Weights of a small transformer language model: vocabulary 2570.
MLP neurons of a small language model. Each row is named by its layer, matrix (up: input weights; down: output weights) and neuron, and shows model dimensions 64-159. Each number is 128 + 32 x the weight over its row's rms, rounded and kept within 0 to 255. Numbers have three digits each.
Before each neuron's rows, "fires in" lists the words (lower case) most often at its 100 highest values on Wikipedia text that the model never trained on.

fires in: "after", "following", "tournament", "title", "according"
L3.up839:115115154163133141140153141135121146147135120095099178164149164143127151124136120172078126046087144123095106156042129166127180059197126079156160156162130162159138147117120123163069134137134177113190054064148204138127134116131141117143176104112149156116153146064120139117107133161154112096
L3.down839:125120178088090116130099098187076126058145115226175138135145132161122173170102086090122122146136086103117125102091111125145114095106130115140124192091111073120129119170065127138103158139138107122111109142089172132090113155134092164098151124163139157172101150140202102124111124106140144155

fires in: "is", "s", "was", "also", "doubles", "given"
L3.up1208:158128123096131125127147164092108091168118098127165098104115115124141110104104060139106138186137153119143139089201154155117105158136160148160194106136134158059129156212086112148118069106086163072146173083102156181140133103130154145133128164072155139118118135084167140159086148191096223141
L3.down1208:173162151156088079107131090131145101132105120154143181139121175119094155118123161137182062101133145123093164118116098159141149080116130087120158114113065143138097114158152121144109135196150093114106138107113131157141095135162144148132174070154145123127113090109133033185099113076113129143

fires in: "first", "only", "personnel", "special"
L14.up1108:070113137125152103154156122116103133130166097091185104114130108139072137157152167163070070138168142163156104154111065128139113143088084158163065149138044149104106200049112080127145149076088107129137130192101132154136132107154128084132132152106113131159096116173198111099160119096052169172
L14.down1108:132085170112139126196192155108109158151121130092129141172126136149175106107111093169092053144104160130127163095140099149154128128162102144114097142116199105155135139083122148151108131121142144099138140172049178192066133095142113139128125124146077150195101073130114121132077128077134138171

fires in: "her", "his", "she"
L3.up693:093143107139068104129087115105171178175127132174115127113180136187140143136109118150200157172148135141126095148179091135168131078187117118161141132088144138127153127112092073171146160151090085192176096095150148119146185131095124188104092150105165189166133108104078185128117131162134109096
L3.down693:164089103156119161124127143149076150076117117081162137122115189060115123130134092127095144068112175089115144075136124135134242079108147143096114123156151143127086161135115144073131102096171129117173157125059118128145149129185088089166076124158185141077134118143125151127105106113101150164

fires in: "at", "under", "croatia", "percent"
L3.up1445:133116157223146186166140140102095143112108112122111107096091155132176140143131092111105168124105135136180136141134178103134124113107152142102126094165090182174110127161083182132065138134144090161089099143124155099115085084169137105074112134073114169114101083098136184124126113154092063100
L3.down1445:147098129133085073088071112142088174136150130145135098095114189091108143100117206095109089136090104169181058136077147128128108150175195143090116129133097168168096136184128183130137121136118126131121141061189115086092072175144125113131120162088134164121141096211156094143106131117129113105

fires in: "of", "uttarakhand", "https", "w"
L14.up1791:083127158141225083199188082147120178087127127153186138125150141129122142137136103163072116115126106164172024115153148080101138158114144156090096144143073104182159164120111128141141125103128133134159108159115143126193098171136119051152148159119191169106127128081092179135060140135066125067
L14.down1791:124091135054170119155205137180124154150178049123118109117162117104082159165083102094087157058095144155093155110141164084125055124121086105148106162101158154139010096067166126175125136116039076154168140199128114099105113163139162121102131073104094109153099120095117134097103074077087117128

fires in: "not", "court", "com", "thriller", "noted"
L3.up1809:152105073147116127150144126121138127117118120160109138163143098078083150147096019099165041147123148132180159086076164132154147148140180148143057119105102163162108064129147102144118101128113122115137075123083177154132157102138171157091207160181122162123129160076123200206138078134141131051
L3.down1809:177132092110129120129164126132101055119144050097132102126103162129132121147105106149134137181156028066111115153084143168170054137119102145142165108153128100134130069220112107155074125195122127117219112114176130142102120178104138108108163176164088144102116184053093123135199066133122148141

fires in: "would", "was", "had", "will"
L14.up762:138114104148075158164137116161127157146170102144175086102154131150166143097068120169057111165090139119149096116080139139171123134129139148167094157150114110135160124162136139139099140057071161175164135125106152153167111162124111174066153124180108138097165137103133123141074153118087100186
L14.down762:129128128104146180120112128164116099073104119145134109095073158120137122144156108135094141126161091131117145057139135198095103073162122141122149082110162149086152125192095152132141180134097104113143105149118125132138138110108100077134153170095100104149134112091126095133152170153091182054

fires in: "not", "often", "t", "very"
L14.up1836:196132203134130159139135084102125189083158140145124100137103134176121162162126137108074174156048099132194095154104113133113135118144114152121182120196048107163120094198101114153138144113167129174181137081164123126112162149176100127100140081144088112144128152127138048168132130110117139150
L14.down1836:128128213117077122178141112093115140152196085126138116154083135182166125135193149077131168122196094164134160174111124127130123153203104150103106098089118137115108192130098129084128083158162112153123114105130103113127104181126135113119140125130127133143079116148111096122089121113098095112

fires in: "be", "were", "was", "considered", "peaked"
L3.up1263:129093091083140149095119185134116128139141154161113146115133106074154107117115198139153146124127169149183105189117090092129152097111126150053122093137084126127134146135122092101115127065121110159129071125153157125122161132102088168128138072134062133115156098142097167109081079185040077105
L3.down1263:140149121134087096119116101197149123129134139143137129069132081125141113127124093175151092138164130147130130159073112170152135150105156172164139079134077168148171120129128144058134144111108165172112143100099111120104140137071129076162101162176099108138162094136074168104115133081134126117

fires in: "is", "in", "was", "title", "metres"
L3.up841:121152077089128141109127163122096130144096169135176124099159106140124107113103139195122108102130150088165149107143161084124138160182157189125160065164132099067128172182134075131055107119132200111181136103126088093102078133154063137119099163152150171145122069159146109100102104130111078157
L3.down841:139145114123152151108112115124113151114188113167153141193133138182181116134157161161127175172158110080142097177119174149082087098082112128101138176134134081130185131152056103104128145131204149090105141142151089143109154057159073121168134155068201166201183087112127049135054136138137162156

fires in: "to", "edwards", "office", "alpha", "was"
L3.up2040:164128088110082127130158169104121166127096132132130149131118077106076129167137102161112105130120140059175062099121117084104123177169100140213089128170137113200151162091136124128147094127116164100125129091136139231179115155166051140117118107144159119155175049104079141143157122175156105147
L3.down2040:134093156105102149081139129163069067049136199133112101081141158117163094106119076132156171163131170104133151177127127108136102134152126114118163097098124119107143145147049113174127193107162118156111134121130088077146159198160128138093176137124082101202108095160158128122112088119132096140

fires in: "final", "lost", "third", "finals", "no"
L3.up1609:125102117162133176096098114137193092140096135151114136149127181107144138127050141161118064105146137102184118178120186147059117095130157144153124121147172089130128125158152121058106106137135119138133151106132126105171078131196136075099047201120127067140160145100131086122150156128092104097
L3.down1609:142091091115116115117157162106121152156060163154163162113136148187145134190168134183121074163114132113134120117169111139103134120113138100141134145118102074167161149135128145096120137123080084113143132139109120123107121117150037152131078176082062061137110139135086129147135137134144084155

fires in: "from", "throughout"
L14.up15:080099065162138151123121139184088121171139107151126170122109123060076154143148159138138092164147087098158103111122143127093099139122123141191098114136117129135187110147174089131122037131109060135115093094172113077185148171066144180156133098100103124137148153139103105172161178147112138068
L14.down15:115116149134140173088135190138121133175123099075128167170098108085093138178111162082117097182153137082160151138104064065150066161100147188098163114174094047162164116195140116129161131151071145121213135115122132098104106194151131165122138085090152052099162124103121140146128135111106148138

fires in: "the"
L14.up292:194111137091169101137085099084106180169117136134194154107102091169153104114144151119167096126103114135172114135103109142126148049145119159127210137159156142106127148095169078078124122077146120106128100143115113139132139134161141123110096215093101125040170122137068163140115214134107154107
L14.down292:150185174178119136139171125103055056150129142098182127134133171132171070125165152108161112190153145150097145147074169155107188117124079168168164123080101158137148155094113134122116142153175179097061117139066131122187168108109140122079108185101108152083103053106146177134073062153095079131

fires in: "he", "career", "road", "education", "roof"
L3.up1850:163095116092080170162111095110164124121165140074131113148121118105136241049137090084144112189161148163133100086172094092099141179173119159098223158149165172197124141134124099115124114160083146120083100127112144115152145141168088124138144128100101173110175100098114108163200141097080088122
L3.down1850:096140161140078113153111101208113142155085118148144070175174158211149090111146082150153147176130183146124102126144128128088157113073113100125178114149098134102186092203171122131110081101170164097157151154121115191084162141102153155127173071094102099190094197113102142181128140149124157163

fires in: "in", "within"
L14.up1813:112027055114156160134089136118142150140166121137170088145104108145097130138136114142078172145127132153132100089118125109117169103132161149088128096098153085140123136099138117111112047118173141123122177099180155127036206122139081127054131108128134150132129128143117078081155187116089133116
L14.down1813:082110109168148108136167119105118113077120192147121123173136089148125075146129152180158139101115141162079047142111064166161050186143124157139093158173181113156067144130133142123121100153161159067123194177175176170119113151131139123125152147118106129140128097066143097129094189126104130122

fires in: "had", "have", "al", "time"
L3.up622:165105088098159168112112088102157174110108142137138128092130182139146110099078055180127159123158069145106158135174114097131125096147203146145165136069173126135150161152084055121136176102094138161135171107156101095159177093171126110118126193099146138150123144153190102128124140134176153176
L3.down622:177134169156098170172144120119116095143071115106134138091116068126181074151072061177152114096072127165130121130140169181112150163160119157118120125088122145151121096110142153180132106147157085089136101190160120120118059115122110135094207140106128144117166072122155115086216143073088109125

fires in: "is", "place", "also", "story", "was"
L3.up1568:143162108046119122125134142167127143195111085096153141125162112150153105106099070131090141096095204092099171138145074123103155078126130083180149106137162174124155119148114126149118128096152173113122119139047097155120166141123115090096110178143108170112122129146150102125099130132094129175
L3.down1568:155082111134057076116133142097095131055154141171126162125137143140130161147130160113181118180118133110135089190192166176176112155111124127069095179111082080153175149114160140116111154117157110091134121128114122177094095146181162156105109102122172121065048102071130111145119142139092170098

fires in: "final", "championship", "finals", "war", "title", "cup"
L3.up1119:198149093147124145063121124111142132193144141120096152078139125124121069078182100115144154095166151164095084128088080109081092106160133145139115082122186105088116110171113154166103098142140105084146094161137121128116096129135126071100068139126118112137087116147187161151123160104131123093
L3.down1119:145151067190129103134142178104082139099133099117131155131149128111147191120110124138127064152148160139169076076138152174177146167188116121151063112153152118162108186103100093141074129096104122074138128148062160087140152176129143127131114144109097115114152134084069083110112163118167081126

fires in: "with", "loan", "was"
L3.up1643:098143132113087122109119109099141183143151082157170113043135102055127150158070078161115154127131180105162153088133132140106151146100129146110164156162142119154144092116153119098095124085122091163110184058164161178127112152129131148099161128133083132142159110124121150121124079150133150124
L3.down1643:125149154166174177136072128102139139091145153116076141204101132131112085098103182101146084170141158111130137177118130133172189148124093163172144135138099097141137171164142116169069171104040173128137117112177116103122143113099166161097217112110078132054108138107092085125132123160133121108

fires in: "at", "by", "of"
L3.up1065:162131146085164109157139169099189061116153056142124055070131142109140124126084088175117178093173094159120112115121170141163119115171113107147131111111127160118111145129094181153083106144101060133154098108194132163129147147133077076100068130064090137119100156048070193127144121112126127153
L3.down1065:100169095157088150072119163111099136101134155091194144185132136193090131196066177072150129170088084151125106162178084132166109174112133171075114112140115161142134157190109149101152125069154160151090131117176137104134071140163195149119192122105107175128092088117137128165101081133165137090

fires in: "to", "judge"
L14.up301:142109086097133104115174119090198104123101156109113120125119097100076144037149112160081088092098136144189106175163140117116137177155115135107114141196088106151101131094144115103139138150071209159180168141098114133162145181123161131111097141139170127147104146090127112190117147153141167129
L14.down301:155123116095170118035133090132103150123117094138145063164090129153085137109168122089123128089124125149104186155109152067136134180132107113135092102151177131133203133080141130139089099187154123128092111176081158094162159136120183175156155135134098113174094143090100122172143126090141175127

fires in: "him", "them", "themselves", "himself", "road"
L3.up407:093110158077109045157102113170095168111103147158192117111147128107152154144142120154115117115118105169128125092160173095108159090159152114100120151102133135111076138118103133160108100120113112106135142196122142175101193106207106164166080082162123145092136148119140204128150116168081113091
L3.down407:095082112126078093137138150142160147114109090144182159129084123128143090105136114125122140166128115152124098100139116123091126102150144150111146105134103038075139071134125133112110112167134154046120114148095144146117149129112183119105089117117142161146109169119091131181057136090135129080

fires in: "in", "under", "that", "located", "those"
L3.up801:115110113131138141161144137105118144125086134109162124152125127129131131122059113112080180094092114178151088195135098138131134112149140133188130163090134144160167118097109159155081172054163135179146170156130103191106182103178136145132081067140139088103111206141138179108125127120122109088
L3.down801:120084078121087121149103063151155079117157113164130096170102193103102145102136138099196089124112157083156074160093111106146112098118148230071100163127177097094171123138154108102155160145113182091086147122170146064159158145128063094145171137140180066116169129140104145140093083138119123105

fires in: "through", "include", "with", "throughout", "launched", "by"
L3.up1845:132121118055130080194127213154145127122133110123154112116092146089100117165107123150146157109077139164156132117177134070149151123127193159105175130121134086145186123147108159200099057131124080113130065116125132143105118075186121107121142128095133113142113083171127198081140200175097142126
L3.down1845:081153132154147136095080141194124129125134167128150106113126181151176168097206157113166099139102151187167117107144114157109127161161162169065115164136119144094111142167144136161144153118112155125160106054128083117157112126101112165107192150134170150103189125104119135094109063076119115150

fires in: "second", "third", "first", "history", "leadership", "tedxiimkashipur"
L3.up1454:088156159124170180105106161157109089109108140097156121208137115154145093096124199091103090134159125110165090111080109184121129113177120119077116167136155116097110090150151108126094159197102160147161104096095150126167077133119135122128146140123101183107185174071072135072146156112086118095
L3.down1454:140154129145139141117117127115107096065126131151115164160131141099112122117135139144133066121108160090102186116192092116148121105104145141130120073110097159105161109159092093179091144117113119144186147096111159149164071148160134092139128070159149071137153085171158114144137104081146137141

fires in: "national", "politician", "footballer", "football", "political"
L3.up86:136122140120105112085145172140193157142082174101192141115134121168093101167152080127174033173168157132173076142104124057146082089096166084120152150118105076134113163082137090119125132143140138131112142151134109151102101112149123106036101144092163160087092123128118125090132132120152123108
L3.down86:096093129122121073110095140141157116093122166122096169121130157109127157085145111118104134093128126110073111198146096158098120038166156113117110167127121091158107154159177130152115168163126171112075127080128116144154082133104146125121151131104153060158131156163129083149179162150150191130

fires in: "the", "second", "third"
L3.up962:070151120166185130177126181074149123119113104162160150174080118094170167111102153123159145159137110155136093145050160156172078106126118112131121141143173125141156050143127136165093135119117092144140091129161142139179095182171111161147159122117144083102129097107113142076140149110051094099
L3.down962:152133149059145136066123112081097126132120129067173119175142094144115104170123198160119061087089132088084151141194136125080135147151121159080152137146063114181120126122138148103174164126138124153123104162094149172160130153144203101121051141153086153154163175187133135167105127124147133137

fires in: "republican", "party", "democratic", "there", "draft", "aircraft"
L3.up1017:173074112085159140143165064169177076163150096129079147139130130109130096092123098137156126069120162129134098088149188107147168172131162170126144151123083119165152110124139155170165112133084120127143057157124127080112129068087086162049106115101162118173086141116126106114140072122064132100
L3.down1017:140113148057128159120174155124165157118124066171128161109119163143142138100136130097133089142099155136154152142042177130151109161132089085167137149120123119154117086153181154093122146150158104129119127155157114129111101154118146105146108166132151126212082185141151183103136100122173117132

fires in: "with", "smith", "training", "during"
L3.up1473:142169081123107109134130131109153087124148110175162116157139091149140133190105092161111151122211119159164137111181127063090165128120164154137098138130100093151117119131148125082084193117165099126189055112145119161143089138095158173138129155077111191113155149188154153174116100077162094107
L3.down1473:111103141141129111179082167147170099118177085124144099101167111127091109178150179127196089130088140120111128142100091096141197181104070145156114146158129111186172102144129078193135181152081150128137133098053090140109060105144110114103101085133141107190139135176061075130115176122171153096

fires in: "through", "throughout", "capacity", "war", "capital"
L3.up1401:196106142192165132195167141188118136168182124151121178188083100098135163089111134099156149131088130149149125072048113108122143173127097153075110158136125093113149066136152102105165144106117132106122096112133126140176127160131149166155128047146077122172135131098148160190148169094120123156
L3.down1401:076106137197121150094174202096138107145123133129119132119142186087133103172148037128167149108167148175137144127124130106166141139014135172173166138086076124089143175123070141141082101139122146126156136089115117116099119129107139103151084188124150104104118181110132099092125103163116157134

fires in: "her", "them", "she", "themselves"
L3.up293:104166153126152084125102000113153137105098179146174116110135137097133112069106153142180119169111120124114131100148138020152127099133082132113137119152115131144104118071103166150133124122159106180122155157120095072149156146173138172159110086073107071110142116118109114097139195114106123099
L3.down293:086110122084134176122113115145141125130118103089105157108147093096130060100160078209091125110153138128104114128076131130155122122209130141132071105133116040089088155115120101096132103138090137110096094129091179085104068144087164128131096144184185119178141132130139165125079051094124112108

fires in: "not", "uttarakhand", "https", "at", "dedicated"
L14.up1652:081093121136152186115046153139126174189118157176121150149152155092101143130095142181163072092096129153227100131108147083135106173127143120080135079170106125133132113108103127139115098137157140129153140135143118132112077174170170122056138064141203103121137096054184129178136107126064164092
L14.down1652:080100122144109107132145074134135168162102131123124129084124154202095108156078096132121107116144131181131141044167109136133149176149138152166114076138206179091126127150093133098097139121160128116053105153098108102161117109115149087093186151140130146132082108161088128082141186139157134187

fires in: "after"
L3.up1030:151175124097096131165120134104067145107153100114216118134096123146190149200156117188126136120075120161167179132069089158184133106152156158164154170145137167078120107114119104166146141187067110149094105135151151099129137121117113158115152092096154131067166175141110139146086215127106109114
L3.down1030:112048093145124118130144072109070161126090130129094134136156087126160167147145151163124106118150130179103107077098184100189148098134141088212110158107071120131108130146112167109174123110111115084101147143139149148128172109126077129141148145164159165073183134143190094159223136111132171149

fires in: "the", "biggest", "every", "best"
L14.up68:119118189127117082121130167100132119155062138102154162127132093133152111102184126151130116122099121105160091115155126136147167134120139063174154092117181127128106159134083108136162082148154128139185092114146132117123094051156093093114085116129135150132064102066079112112153143138088078161
L14.down68:116139116123109201154111142121139119123070160163162122169106148097121050188126171113091088154114170177090146141130196139109096127124064138094170095161139170094117147108135138117127190131176183078075160107114134189134120137168146100137158168071153116103171145129141107083166096136215131118

fires in: "university", "political", "law", "critical", "chairman"
L3.up1367:149099080141136132128142109033090106074146158142205135127162115137211142137156196113057115197082121115158125118117133120133093131114073166107086102156103096136175139174129147146107139111090073054132143158089066103083083097110173079186118167144112111106174140172082153140099140170138076151
L3.down1367:132152180151156143109143121147176160160098068141074141154161129072132148126079073157155137114081154088097066136096082160134143081056126116231125112091131152132119134124109101125166145109144153142087077171137154176121111117120160099056178178113099133159111161059170080130169164091173173116

fires in: "no", "only", "capital", "capacity", "division", "army"
L3.up1388:180127085170117147137125087118160107109119148173082133143153166105133150203134053148105155129085095185125105099152195137121158121163157117137129124090200114166108108085132091121148143163128084169175088075135142123199124153124131064128109110153139118195094136048127136138123144113106150161
L3.down1388:090114143124089115106151130125065134143101162195114075155168087098156112152146096123087097079107115161088177155135121152186180148120109092165096088141113112108183132137090134108079152100180115092158166061123124206135050125170142149089133167115131186108149110106110138162121165129148122145

fires in: "became", "at", "become", "was", "described"
L3.up481:100066063060131127131179116122104125136190118166123134072134112107161180115130076142081151172068142168174109140136073104157166087169119124136155155104113107151141129084098089138176115130140081165160127124181154184157136162139096146120132073125090082213153111102153173212123188141128163096
L3.down481:148137157166147149121096131158135112134128186067162128137096147106137103142163192125174130104183106148078130110144093159107068125113117140138082061111154084115138119194095119108082107138103098140130157121154063086105094128125092112144149112107171157080101099124125106080137113124120119165

fires in: "in", "released", "on", "served", "at"
L3.up1723:169203061157159112062124117139100109156109088116165109143112120146178133150116137146187186164138137064155150107167138192079092147166124050118107131098122048142123076173118153166086130112113179137160174165126130138117125113123099102145128173146091127117140118143100149064127105100135122106
L3.down1723:121134106096173109148143093093132096118148183150123148138112112106159158098164069077102173160092122159182111149091119164092123148093217100126119116140192102140094136155074142049112136102149095122149146168147131090073197192122125126130204198107156163108102141136132079153115121103150060159

fires in: "both", "their", "they", "king", "rca"
L3.up80:124133153107141078132158095136148176175120123167136132103124107140116135117075109160168170149130201144136113153166149078130100108127114159194118104147154064149092109146181140173102085116159084095074168119135084076115067113156090117109079166162123096082171094135095085175123149126133084149
L3.down80:147100141105164155101151113136117123161154111128108189138130033150110154115142131051169165140086134131127096084096158069153138137127108106148119107078075128102042075141137131117140161123134072114125120117153139139145135082097139165082063151105121132118141124117119114135164175111171107113

fires in: "not", "considered", "noted"
L14.up514:081150173118182164123164116105181132140139151089130195055100118082142170194136117105076086157127095119078144155049093149163094151111144194111167105098067136119087140173136073146086157139135133129172107126144054151162167130164131136128125118130175141114189139144130145152131183159133106147
L14.down514:099166132125120116129142063080100135168100137088070149152125173165103143109143095117132164160108110090191134159145103121097149124122094142174141090114125159147105120154118115070117050145161168109132140094105131159107145080142135126165134130128162172109100181102125129095138113124165153087

fires in: "him", "there", "featured", "himself", "description", "it"
L3.up1336:083054134081100102124040072091161087116135184094117141087125131112166127165135119193074161168090143185132138086177171088136098145112126149099099125069126132172155172138127110141139115120165137193134153163114061119088104129122128179147117111153121094149154048130142171135137157088145104112
L3.down1336:105145134192146083111080130128175164070050090123130122154104191123089122150117115121130117178122129158123154193143148115128106187178129127106170142092147057104149104113115108105135090164101147088119115128181104105109130129209156083113096138196090153112098130124136129121091086144167169151

fires in: "are", "is", "the", "species", "as", "frac"
L3.up697:132142098148111075180144091189140157153137088057154164062105150174095204121128158158092133166072124159143096119138114105156122158080111154154152100105122103095040136067111188126112109133149174106130132142154135155118113066137103143113117145138150151154188060144110116077089157143156069130
L3.down697:113122212107198158137153155109100117119165165158135127187112132133150072127154119100122129059137107121170185089122116173070069093115064116109153167126175154125149148157124080137130121100125109169098107134127142110160145113150111123121137121114147061113077118125075118159145133079135142092

fires in: "was", "were", "had", "became"
L3.up1827:145088151136107109157117164119090102134150142145166120148119109067135103094163133112139163104171121171143081120155133126145146148101096153112137097187141115088079118173178109147127163111123108108147135087083140143133097096146115058151118095194119172142120151148087145102133147186084140115
L3.down1827:119164083134120156095105083167157130134170145083099130127119123140140144143123116127096173101120097108151107110124159164113112062179143090197127106088121185168174124165132184077102155121107077174085169142150152112139153166109072126167137099122098091107156066090163116132108147152134151134

fires in: "in", "performance", "on", "over", "born"
L3.up337:090136100121113119088128122170116098129111106062212062123111091110087088087114138186045122092163138124148155180087192191119073162133136127136137146086127140139125132140157123118151137070087105071177158152128084095106140138095085144167130084128078135120072117110094154054080119156052071151
L3.down337:114088150176120145178182102037119097115129095195137158164147170123120115098145102089148125174077113110144042137143105139169113092096170214095111179125062094144102151158124172132078122095103145144131120107166182116130175150120127143116192060079102144132073130050084085127132179123128122083

fires in: "her", "its", "his", "she", "their"
L14.up2047:164149144170095149149151164216089102110091157129079134065161133203111172145190098137117134146082118129133133068234117131139125099097081134107185121105124114159106133084129144119124114055120137128072096105109122155109118146096074111136091077128163119138147155139158134106074153171130111153
L14.down2047:123131180174109207147068104123118163074135076109139154111156174143128093109129132170155158127128120175143133101154187169163168177124076117115145140070148105126071183070116171145189152145102109151108122160112165138087139121083142119156146134127094139143155148129114098094127137132164112178

fires in: "in", "september", "much", "gnatusuchus", "duchy", "such"
L3.up159:185114154145190179118140131102134108159159105152091171160131137101157111139116124121078164196114100129073126109098167107111119078142163177145073168084126128146151104118126093192131107115148124164105072093107106114074089123113135100146099136118132115114164068094122115137111136126134100169
L3.down159:129093125130120051142204154138095103157088103145110075175123139139104164138142098127154126145148087116111064122151131080193192085082146158187164132114116212115128089127130148075151144115114179127161126113105115194166137164140129147141159082079093223095138086159109138105085135136150119150

fires in: "his", "her"
L3.up1323:118172087092102149135161102166125098123120144078125124147126157144113159147132125211167134110086135180095137121155158111097139129186142130198164121155101104146127160123047090114098184072133116145162129130092161157133114152187101145157127105099109106095137103104084119113124107144039132085
L3.down1323:070103113107100192154139145143170109142133091146191105115143127114143115105183099116109135127163115189138117119124129188158148140069170167098077183080212130127101106117128132121099156076087166169102123100100137138145109113138050137145138129131110118112144127144066066090115159039165148104

fires in: "is", "until", "was", "before", "since", "million"
L3.up1778:085163074085169071125112140114103063185174126152180084094066073152145130076131156163131140119130161089138139157117145151137143107186043100161084177167140129092207130153111121176114099094141193110144166106145120164115115112137105189111090154114153172117129098155105164106081073119100104140
L3.down1778:121176097169124114194081104157128090110142139127192109154110129200125096114161130193147125097045126135057076153088134176173156080145090111057066119153144116110166147175115110100100124133103152102179169132188160050142073134149115139117099141118091117132178128142133117101132103149123157162

fires in: "known", "early", "million", "famous", "late", "live"
L14.up36:110112134120149119158144158144150144150082108140066088072107127159130159170141205162181124128135173093199090124120129162104066123113104100128142129097117134119121112110126071153143078123098101182164118166200193106090154114129087148175126117155151197100119097168075113107139074089129062107
L14.down36:177157187130181110112231168169098146110140133114143148174067122139132100183117130142145119202084176074106132148122155140141113139134147144136133092113086083146136120120228084138118110098085152115129090125089115177099136125125137153156092136088109120127037106152123108141132113118097075120

fires in: "of", "since", "before", "census", "place", "especially"
L14.up624:156107157163124143149140157118137069150153091139116093138109143187112081071104207202135058151165094123162129112100180085135105117150048152145092104123094068148110115162162144143152102119152163135129160087171123096120142153146125112152145146159082177107134099077164138102098135152065136096
L14.down624:092067102179147179224152124109135119115115145121114107155122160109101112063123147125134184145119162135159118191094161027177087142138140207024092182110151139131071110124133155154148167180118120144108160174125086081137128168131158171147200103127132138066153096084109098117090117127071101105

fires in: "national", "president", "robert", "maria", "william"
L3.up415:097146095099096133110197117149142136165104070090196143118098113146165120183114155074096087164078085142135125131145170101104217091153176162089089125120117157080102111156150120133117137129134077135078186088166053143182144132135150147124105149127111152097111166148123123148136185135171113125
L3.down415:122104172128180110106134126189190153145103121082117110109140144079115192127149118107114150085113144117117165111055136119102111174094166159055189127123110128088137135129138106155135123174126194128145088119073112136150185107128071121082134156157119163156127163075193047144119114118168168150

fires in: "his", "its", "their", "games"
L3.up799:171091064189100145145100108149151165117103137134106084080167152149151124097182034154109187127125094123174129101204100176108179118130117132137094140114112114170176139143114158144116177131044114141162107083132127072172193157195103125122152123168124163151150128116147157057142155141108147117
L3.down799:116092126147145107094130175154123117091083161082162128152124162179146160125106120110128168125091122096127096060136163134136137110174132184105033067124124127136143051128105098119173133100119152123154099106082079159148165136183092136106147164102220125092123199118105070140149150104111099133

fires in: "there", "more", "awards", "edwards", "living", "they"
L3.up344:112163169127124096116141134080104142125157099127116121119136134099122102118090186093123144150157098188135132143096115146195080088125091118139146172139185119149111074160118130178171141117185159102129127157126099100092153081152148182198072054126137091140110149126111142148122178120166087208
L3.down344:190111152057210139130080134158108125152112087120123137142132116134114124088129132140137164146185171127170115130085133176104060109134072118087104150131171138128103147131137153132182116109097170106166115136088150197111171124172111118169124153150150114127131140159153097175116088122167145160

fires in: "most", "first", "main", "mostly", "company"
L3.up1960:086173122130120121168107127142104089133159097082124127107105172129111136197154172101141079115138142155119134164147135194137162089097071097156104109164141086128097122128150120115076076064102086165148097166101113080136107101172128097152122062106156106144100158166087181117142127123107116103
L3.down1960:192216152134133129079132107175078138151140159214153141149144135135160094140127073115131080065131184088127159127129155095186089164164201116113108112103158112160133139171172122173112102120159188103101083157089127147140112109090088115102119161193062105098151131123158069084107150147178191115

fires in: "with", "by", "engineer", "made"
L3.up926:164133036072107131112123124120101154181180075132161086149107141113145125141119186156106112129132173141143131129132122120114120149121136123173141142126170153141156112129147080131095147142105105111086155072192129126168074039129095116153133193086162151126106149154057127124119163115131104125
L3.down926:154180119139126156147053106122154095134105141155140154149159125130163132152122109121187111081054147112162099102115093119045110152071147130100112193114152153147107124145155102141116205116074189137060113124132126100121115133106166134108148098079128186132188128134166097165137088140108112109